Part of a small language model's weights.
Size: 10 layers, width 256, 4 heads of 64 (1 for keys and values), MLP 1024 GELU, vocabulary 4096, 8.06M parameters.
Architecture: learned positions, no biases in attention or MLP.
Training: a variant of Muon for these matrices, 152M tokens, 5173 steps.
MLP neurons of a small language model. Each row is named by its layer, matrix (down: output weights) and neuron, and shows model dimensions 16-79. Each number is 200 + 20 x the weight over its row's rms, rounded and kept within 0 to 999.
A block is one neuron, or neurons of one layer that tend to fire together. After each block is what it responds to, as a language model described it from the Wikipedia text at the highest values.

L6.down87,202,202,199,213,195,197,165,188,218,219,197,189,192,197,181,216,202,199,221,256,176,164,201,199,211,180,171,172,237,193,205,189,208,210,180,189,229,199,202,223,181,216,222,206,227,215,240,176,199,187,205,187,178,206,212,173,166,202,176,179,208,229,199,182
L6.down99,205,155,233,188,197,168,176,192,177,223,214,224,180,204,195,189,191,171,216,202,174,180,179,198,213,198,192,216,176,201,168,196,211,193,228,209,187,206,210,189,195,209,195,179,185,187,215,227,198,199,223,166,159,232,209,207,190,183,199,194,155,185,222,216
L6.down205,196,181,200,219,218,210,193,190,196,237,174,171,199,193,208,194,192,225,190,189,165,199,189,192,210,171,221,209,221,220,186,221,187,167,198,225,167,233,170,208,184,211,220,206,209,204,185,197,208,185,213,196,204,231,215,179,202,255,181,180,146,208,211,200
L6.down255,201,205,224,186,207,169,223,211,189,207,215,200,178,189,175,217,227,143,208,203,182,209,204,217,174,165,206,195,230,204,192,193,193,177,173,222,209,213,214,183,223,220,195,218,198,180,203,221,211,216,184,177,246,164,212,202,177,183,213,183,190,192,179,173
L6.down348,202,203,232,220,194,211,167,217,180,185,188,189,185,180,212,245,183,215,196,235,174,203,197,204,187,188,189,223,201,199,179,212,177,214,214,215,192,156,186,228,185,223,203,198,195,208,196,158,211,219,187,219,213,190,172,189,148,202,237,202,198,184,179,176
L6.down454,208,215,205,198,151,183,220,178,191,222,185,186,205,155,234,202,210,153,202,210,204,200,241,241,151,219,205,190,235,214,225,180,190,193,174,215,218,210,197,169,255,217,190,182,204,178,177,206,191,229,217,172,183,184,191,184,222,192,220,185,194,206,186,224
L6.down789,204,222,237,220,209,204,210,216,208,226,212,213,213,170,184,181,182,177,211,197,173,168,228,193,192,204,184,184,210,241,218,207,193,184,197,190,212,241,181,156,195,208,200,171,228,191,226,174,173,162,199,201,197,193,206,216,228,238,192,227,177,170,192,174
L6.down1000,183,154,180,159,211,208,210,242,196,223,201,205,192,179,178,221,205,222,199,198,195,182,177,242,185,199,210,183,223,169,173,213,194,213,188,177,213,197,214,213,220,244,217,223,195,231,194,190,206,202,207,214,210,186,164,225,205,174,179,190,163,229,201,189
Description: Fields in Wikipedia infoboxes and section headings, especially the D of Summer (DST) and the • bullet, plus heading words like History, Description, Population.

L6.down333,177,234,188,207,208,197,189,187,174,190,206,216,226,181,201,227,224,213,203,180,164,227,185,218,215,194,225,208,178,218,201,197,222,217,178,200,203,191,221,239,219,197,208,187,210,222,202,204,200,208,208,214,228,205,220,226,199,208,226,181,225,221,175,173
L6.down384,212,211,199,206,187,192,191,187,199,188,211,190,205,189,215,201,202,212,212,184,183,237,177,218,206,198,226,206,206,184,235,248,213,208,226,195,220,193,220,198,218,194,243,210,177,214,176,191,233,208,209,222,201,201,172,214,225,231,204,203,201,195,252,164
L6.down412,199,211,209,190,195,216,205,195,235,219,172,193,192,235,228,204,198,183,177,205,166,203,216,210,214,196,207,225,203,254,210,202,194,163,186,201,228,204,214,231,197,211,172,182,216,198,177,225,188,206,204,201,216,196,194,215,209,214,165,186,190,177,173,186
L6.down494,215,222,214,196,210,204,204,213,185,233,191,183,207,189,178,176,221,191,202,167,210,184,223,183,217,209,202,216,229,211,164,200,198,207,229,193,222,225,205,185,211,209,196,205,184,184,192,189,237,213,211,206,202,160,176,163,206,164,194,176,195,174,206,206
L6.down500,212,206,237,190,185,197,205,212,220,196,195,211,200,188,180,196,207,182,232,182,183,217,219,208,174,201,213,146,197,204,192,192,181,177,214,189,186,202,205,200,190,195,202,229,216,195,205,189,215,191,224,194,199,214,191,236,183,198,210,240,210,191,240,195
L6.down558,224,198,172,182,220,146,210,186,217,197,176,191,212,213,199,206,219,209,187,205,195,199,187,217,180,172,228,190,195,206,203,213,179,190,217,187,194,227,176,193,202,201,178,180,178,236,202,179,194,187,195,161,206,194,192,184,210,201,206,199,153,192,190,188
L6.down710,178,205,193,214,187,206,205,185,181,177,198,221,212,155,201,202,221,165,242,200,237,190,189,176,184,182,205,198,212,190,206,199,214,202,170,215,178,210,198,201,201,212,234,221,187,196,195,185,200,229,229,211,236,167,183,213,193,181,179,219,177,203,181,199
L6.down1010,213,203,206,197,214,203,195,219,181,200,194,192,198,178,222,198,171,180,229,238,187,204,193,206,189,224,197,218,174,217,201,178,168,195,206,204,212,210,197,233,223,196,189,251,202,185,191,199,194,210,173,188,222,221,197,194,207,236,203,210,218,184,241,197
Description: Past participles right after a form of "be" in passive constructions, such as was built, were made, was born, usually followed by in, by or to.

L6.down89,220,193,187,220,181,210,196,180,200,182,176,253,232,197,172,197,203,206,215,199,173,217,183,168,186,195,166,239,202,195,174,198,196,176,194,222,197,201,201,233,173,192,185,228,213,218,206,210,194,177,189,197,203,189,212,167,181,192,202,207,181,233,199,174
L6.down100,202,172,193,219,248,199,167,191,203,211,224,152,177,198,217,163,171,173,196,214,202,211,219,206,207,219,204,209,214,152,222,201,200,171,189,220,212,212,229,208,231,174,162,196,164,234,193,209,171,197,249,195,179,188,213,206,212,166,222,200,218,190,186,191
L6.down170,223,203,212,226,182,226,197,198,216,218,217,218,234,219,225,174,204,170,239,195,186,207,198,174,185,191,188,200,207,188,182,205,177,196,175,213,174,146,181,225,198,188,222,186,191,212,186,216,220,198,211,184,193,204,193,209,193,236,219,188,249,183,192,203
L6.down179,209,171,193,215,169,192,174,196,177,181,182,170,192,192,216,195,218,197,205,203,218,249,200,227,185,227,227,174,201,227,213,221,186,194,166,196,214,177,198,196,221,210,187,203,219,179,197,156,184,189,241,180,203,217,194,206,171,198,244,205,198,201,136,211
L6.down346,199,210,176,188,218,161,188,214,216,186,153,189,192,196,218,166,174,217,123,188,175,216,189,193,194,234,192,201,193,223,204,200,181,195,230,211,215,222,200,187,185,221,206,201,226,193,184,176,180,184,198,183,177,191,205,170,225,184,188,193,208,201,195,202
L6.down479,201,174,209,159,227,207,208,216,247,215,183,213,213,206,189,230,200,199,174,271,210,204,197,182,237,227,189,251,174,191,201,213,221,200,192,211,207,193,209,189,184,173,185,221,187,201,237,234,160,170,197,225,225,189,214,187,171,211,219,194,171,198,178,194
L6.down599,203,189,189,193,223,190,182,211,223,236,184,210,223,210,200,200,204,215,186,173,190,205,205,181,189,179,179,193,155,217,205,234,232,175,212,195,165,186,193,188,213,192,185,222,160,177,205,197,160,164,208,192,233,184,207,200,225,184,236,187,189,225,265,221
L6.down841,193,231,209,193,175,178,211,229,189,199,213,200,181,204,229,238,199,196,212,201,194,211,238,219,226,197,200,176,172,212,210,179,206,209,189,167,221,219,182,221,176,214,157,193,216,190,195,231,185,201,217,189,175,252,176,161,183,195,169,212,225,180,135,161
Description: Field-label words in templated Wikipedia text such as town infoboxes and census demographics: households, Time zone, Area code, Historical population.

L7.down32,205,197,209,204,186,225,178,203,197,169,191,204,175,181,162,193,217,193,199,186,198,215,225,223,206,180,206,213,205,217,214,200,227,183,208,181,228,236,182,232,220,197,204,189,249,160,208,203,207,225,192,209,190,212,197,190,198,191,202,150,207,204,195,169
Description: Field-name tokens at line starts of infoboxes and tables (Population, Climate, Record, High school, Score), plus mid-word fragments in prose (Pop, Mic-he-le, met-e-oroids).

L2.down18,163,227,183,209,200,211,201,174,196,207,181,201,208,211,208,201,227,203,201,185,223,195,172,194,194,215,220,179,221,211,161,200,177,186,173,182,236,204,214,220,186,178,205,157,181,185,208,227,206,172,230,187,183,194,234,211,193,184,210,184,236,198,218,218
L2.down28,172,241,206,189,172,199,186,203,182,192,195,212,196,212,220,223,211,237,209,229,226,229,203,184,187,190,214,197,178,199,217,186,174,186,241,228,183,208,195,164,239,179,167,188,178,218,190,238,208,191,196,193,209,198,196,157,154,189,188,194,225,195,221,204
L2.down294,164,219,210,192,164,196,213,220,196,204,183,199,226,207,203,174,192,201,213,220,214,172,208,244,198,201,203,202,190,213,206,197,227,213,190,205,185,189,188,208,253,213,200,224,183,222,213,240,221,185,214,223,206,210,191,170,195,205,150,187,166,181,184,184
L2.down493,193,217,203,187,208,199,210,234,203,212,183,192,179,204,209,184,168,153,202,198,185,189,191,187,214,196,193,193,202,224,208,219,186,204,159,184,226,219,180,195,214,194,230,209,177,213,200,239,158,205,189,214,185,207,195,213,218,215,196,177,169,174,205,185
L2.down496,166,185,222,199,200,195,215,188,184,213,195,203,210,185,225,243,209,216,189,221,216,221,220,200,189,188,191,214,188,214,202,210,195,197,215,181,206,189,211,182,201,189,213,199,231,173,162,183,226,195,212,183,194,202,193,223,202,219,183,193,152,202,203,181
L2.down572,173,218,189,203,169,235,171,197,186,180,194,163,175,209,187,258,216,184,208,169,195,219,188,224,173,191,194,190,206,185,221,182,224,179,212,215,218,209,207,213,151,168,207,236,182,231,206,208,191,181,187,194,176,222,199,222,173,224,241,199,199,212,183,193
L2.down746,160,206,186,194,206,182,229,203,199,197,182,216,242,196,231,192,210,186,201,197,188,194,199,188,238,197,206,190,185,220,191,216,191,206,217,188,223,218,199,225,243,169,186,196,171,191,202,175,183,188,228,215,206,172,204,169,216,191,188,189,182,221,160,209
L2.down1015,198,247,166,214,208,223,201,227,170,195,176,186,216,221,183,215,231,189,192,206,212,167,225,216,199,228,197,191,222,200,172,222,171,210,214,214,190,183,169,239,209,204,210,233,160,212,206,213,230,209,214,214,186,182,204,181,196,199,200,174,201,223,205,202
Description: The word Label in album infobox and release-table fields (Label:), plus biography verbs like built, joined, founded, and section-heading pieces like ==Results==.

L7.down192,167,211,216,204,197,188,238,231,223,234,210,196,178,203,214,182,206,199,183,192,187,202,202,175,175,224,172,202,210,244,232,168,205,201,157,197,199,192,208,198,244,189,210,180,198,205,199,241,220,215,211,231,179,233,223,204,222,185,195,185,177,232,175,165
Description: Past participle endings and verbs in passive or reduced-relative phrases, often before of/by/to, e.g. composed of, directed by, destroyed; also compass words after distances (48 km south).

L2.down94,192,204,171,193,194,209,187,190,170,211,197,186,195,204,190,200,231,196,203,186,212,191,188,222,191,220,242,254,234,181,180,205,198,194,221,203,218,179,215,169,185,225,198,245,206,197,166,176,203,205,213,179,206,199,196,204,195,232,242,223,222,178,236,217
L2.down133,225,201,146,205,219,195,206,240,224,201,201,237,236,215,169,193,203,212,164,216,217,181,199,198,200,194,186,187,175,184,227,196,162,161,194,184,186,219,194,201,201,185,203,229,226,159,182,187,226,189,228,180,179,201,210,236,202,191,181,195,187,234,186,185
L2.down190,165,228,228,206,181,192,190,184,217,166,221,213,170,173,175,178,206,203,188,207,191,195,188,232,186,180,172,226,183,215,228,178,214,172,223,199,210,201,235,207,175,190,200,228,202,250,204,215,162,205,197,237,207,176,183,210,182,170,179,180,193,198,193,205
L2.down199,188,215,211,195,227,212,179,228,222,232,221,183,216,195,211,218,193,179,189,133,192,210,189,206,198,219,188,198,180,184,177,186,203,238,178,210,225,189,198,223,178,207,228,188,238,185,186,173,212,203,159,192,204,229,189,189,190,191,202,202,177,188,188,193
L2.down586,174,203,166,236,196,203,215,169,216,190,204,197,216,184,184,223,208,199,179,224,215,219,167,188,184,193,208,203,192,163,187,215,200,243,210,179,208,219,176,216,210,213,175,209,245,195,185,166,195,188,193,171,206,193,201,182,225,201,217,213,207,212,208,207
L2.down729,166,168,187,203,187,201,206,197,183,177,224,193,193,201,187,198,181,218,242,190,175,209,217,205,203,179,245,180,233,196,246,201,206,187,203,191,212,205,208,186,196,211,193,224,228,152,196,247,189,232,197,212,241,190,164,178,194,167,159,217,195,193,225,176
L2.down737,201,221,184,211,198,151,144,234,196,229,198,197,192,215,216,169,188,209,194,170,212,185,225,206,159,232,208,232,229,221,225,194,191,205,193,196,206,205,189,197,240,230,205,194,187,196,203,209,190,190,192,174,169,184,187,229,183,216,231,169,169,189,181,188
L2.down951,208,215,219,212,232,222,220,206,196,245,226,187,205,192,199,215,208,226,199,216,206,229,213,201,201,208,197,257,210,183,216,215,179,170,208,201,179,215,204,208,227,238,195,192,185,198,214,214,212,190,165,197,246,186,193,205,239,161,217,222,222,232,187,181
Description: Word pieces completing field or heading labels in infobox-style lists, such as NFL draft, Time zone, Career highlights; weaker on "there were", "death", name fragments like -ud, -ion.

L2.down12,207,226,168,149,220,195,227,210,226,193,197,197,201,166,223,163,207,204,176,232,217,185,183,199,227,187,170,208,197,195,180,179,220,203,195,201,228,222,197,212,194,230,185,158,195,222,182,193,165,205,202,216,217,201,186,196,235,209,185,193,238,145,183,205
L2.down57,185,222,204,202,177,190,224,199,206,210,215,216,198,214,225,219,199,190,217,196,182,192,214,197,209,219,203,183,174,220,190,180,178,220,217,212,213,211,199,175,175,178,167,200,186,210,203,217,188,171,233,212,188,246,166,192,216,225,159,230,203,219,170,191
L2.down66,197,171,186,201,235,207,201,173,188,227,206,216,209,221,227,201,197,207,215,206,209,223,194,182,197,216,185,168,186,250,203,204,183,233,170,174,192,209,188,223,221,210,232,195,188,177,214,250,234,193,182,199,187,201,164,181,185,217,168,208,258,195,208,184
L2.down492,188,213,174,195,225,182,175,196,203,187,221,182,174,244,207,218,195,193,211,192,174,184,218,209,188,237,246,211,200,207,222,178,223,213,205,187,201,176,196,205,189,223,192,173,194,203,207,190,180,184,214,157,192,180,201,167,221,199,201,164,215,173,166,230
L2.down521,219,202,218,223,189,212,214,204,252,203,192,205,222,212,224,216,213,208,132,223,171,223,186,212,213,240,197,222,223,187,196,193,192,226,163,184,180,237,184,187,179,190,161,165,168,191,211,211,177,174,216,195,204,215,215,215,202,250,195,211,210,189,198,199
L2.down594,235,239,200,128,189,201,209,187,195,229,197,189,183,204,211,198,205,206,174,163,211,197,231,188,196,209,213,223,218,206,183,178,219,191,205,165,182,227,232,201,184,215,223,178,227,179,194,211,205,202,221,207,195,207,173,157,218,180,208,210,146,175,267,200
L2.down766,162,250,227,208,253,223,233,209,170,204,218,188,215,173,160,200,182,183,194,174,186,190,168,188,183,198,206,187,199,230,178,198,195,174,200,193,205,215,212,181,216,237,210,182,211,210,182,177,195,232,189,218,197,205,227,203,190,198,142,232,174,198,236,192
L2.down864,207,178,197,223,204,209,173,224,212,195,213,173,216,213,218,214,194,218,227,185,165,202,195,192,158,210,202,194,196,204,203,199,201,188,190,184,181,191,229,209,191,207,213,181,232,217,229,213,213,217,194,204,218,184,135,168,196,174,194,172,243,198,242,227
Description: Field labels such as Preceded in succession boxes, infobox lists and tables, plus died after a person's name, and section-heading words like Honours, Description.

L2.down20,208,220,209,202,224,205,195,175,238,201,217,199,208,170,210,205,212,236,193,203,218,185,187,213,190,176,201,208,207,168,190,172,201,178,193,218,201,230,200,175,250,218,198,163,241,221,206,169,182,229,182,167,213,220,201,187,189,224,218,186,180,188,233,220
L2.down286,187,194,223,231,207,192,192,226,227,217,194,223,207,191,225,191,191,213,227,202,179,206,213,173,211,184,163,162,246,204,196,213,215,186,229,163,224,199,226,217,175,186,185,181,241,225,189,197,225,216,192,214,191,220,210,186,256,256,236,219,200,211,209,202
L2.down350,220,165,187,196,217,197,206,181,207,228,212,219,185,193,184,220,204,211,224,211,187,208,191,206,216,164,227,208,217,212,230,194,186,180,191,168,218,182,218,184,167,190,177,204,176,217,200,216,187,164,185,208,221,231,192,224,174,172,215,168,247,222,206,210
L2.down372,191,190,195,225,183,208,173,236,185,226,205,209,204,190,190,207,176,233,228,211,231,199,218,214,196,204,188,195,230,253,189,193,198,191,177,198,225,231,179,203,165,175,204,230,225,206,207,225,214,182,186,227,205,214,197,196,220,194,208,200,163,199,205,201
L2.down528,241,170,168,208,218,192,190,206,219,230,181,199,241,208,184,172,214,185,221,230,168,180,189,203,193,162,201,184,200,215,200,188,218,194,193,221,181,217,202,209,180,173,185,192,203,202,221,196,200,197,195,204,204,223,157,168,204,239,209,165,224,220,219,210
L2.down683,202,217,215,198,209,206,175,227,201,192,199,213,238,134,191,209,215,178,198,176,181,209,199,225,214,229,186,198,221,159,212,206,206,222,194,171,177,199,189,209,186,207,244,223,181,231,204,161,198,212,195,194,224,215,183,196,210,224,205,208,206,182,170,220
L2.down711,193,199,189,201,204,178,157,227,203,171,179,203,187,233,221,195,196,199,205,191,218,216,202,194,199,220,253,217,193,180,210,213,211,195,198,189,208,207,213,198,200,189,221,218,200,201,184,222,200,229,178,186,198,202,204,199,190,189,192,216,180,215,186,203
L2.down1000,231,218,195,211,164,165,193,199,176,199,203,199,216,218,199,176,228,217,223,223,235,249,253,179,188,204,187,206,209,177,206,224,193,177,211,190,198,211,172,176,205,181,217,190,174,182,179,164,227,188,165,152,211,170,202,187,218,216,216,230,166,186,224,220
Description: Opening pieces of words split into subword tokens, such as v in vulnerable or vectors, un in unstable, ind in indicates, plus Succeeded in succession boxes.

L2.down46,179,229,162,191,219,184,247,197,190,212,163,238,209,153,204,179,177,185,207,188,194,175,203,197,188,196,218,166,202,195,199,223,201,177,196,236,205,183,206,189,220,204,199,222,195,192,192,187,236,188,215,178,186,188,196,216,187,199,218,204,173,195,198,201
L2.down88,205,172,222,183,197,190,224,218,203,208,187,219,206,194,227,141,204,174,207,188,197,185,192,216,238,194,204,214,229,185,182,189,205,160,206,216,213,210,212,175,208,240,219,193,200,205,170,185,212,220,221,190,221,215,167,191,161,217,194,177,204,210,207,231
L2.down99,211,244,229,181,205,184,245,218,211,186,199,194,173,196,198,242,213,217,243,159,172,207,224,193,193,192,179,226,208,246,214,193,192,200,214,227,201,210,208,214,218,191,219,197,176,240,218,185,184,191,162,173,181,175,191,183,204,198,238,194,192,204,213,183
L2.down207,185,217,224,235,174,174,178,195,189,187,188,190,220,194,184,188,212,226,208,194,193,223,232,203,185,223,283,218,203,227,171,210,200,225,186,214,191,180,213,187,235,223,196,210,193,202,192,196,201,195,191,202,224,198,202,202,206,171,225,179,220,192,193,197
L2.down272,235,237,192,208,183,233,211,198,174,187,207,190,151,198,209,224,190,223,221,196,210,224,183,184,192,208,183,173,151,189,186,213,189,198,216,205,196,171,207,188,190,206,186,210,168,191,167,218,188,221,195,225,210,239,170,221,167,215,196,196,213,213,179,205
L2.down312,190,166,183,183,199,244,209,199,204,209,194,224,192,200,180,221,209,218,191,189,214,213,190,182,204,197,210,196,208,187,167,209,201,225,190,199,232,225,220,198,188,188,179,227,200,180,182,203,219,175,231,221,222,196,197,228,195,223,200,181,185,222,185,192
L2.down327,211,197,197,209,221,209,199,194,186,194,189,218,191,194,210,206,186,202,215,202,218,193,211,186,161,228,165,203,215,230,232,212,149,194,176,186,173,212,185,178,224,190,220,189,197,164,197,218,200,205,177,238,199,209,202,181,174,222,177,159,224,217,231,197
L2.down761,206,202,240,191,193,226,245,181,201,224,230,215,206,223,223,198,191,205,224,220,193,208,220,203,195,221,171,223,186,174,215,196,232,221,221,206,201,198,198,217,183,178,214,179,189,174,206,193,199,214,202,186,219,190,201,251,171,224,209,209,182,183,206,179
Description: Past-participle endings like reprinted, acquitted, carved, renamed, held; "well" in "as well as"; table pipes and section-heading starts like Personal details.

L7.down302,183,170,200,149,195,177,201,182,213,207,197,190,204,196,175,196,198,234,199,175,213,215,204,218,201,217,187,206,200,185,194,185,244,170,198,206,187,189,189,202,210,218,206,221,214,203,176,178,235,180,199,215,183,198,166,199,230,155,197,201,232,253,202,191
Description: Main verbs, particles and object pronouns right after a subject or verb in biographical or plot prose, e.g. was, became, served as, wakes up, shut it.

L7.down577,182,199,239,204,236,183,248,207,155,203,198,220,176,212,187,181,180,147,177,198,198,216,194,206,216,188,180,231,177,227,187,156,179,164,192,193,176,192,206,180,199,204,195,200,216,221,196,198,191,174,218,180,173,175,200,150,219,235,178,196,174,219,148,188
Description: Short letter pieces that start or continue a word split into several tokens, e.g. v in vicinity/vicarage/video, em in Female, n in partners; also commas after "individuals" in census text.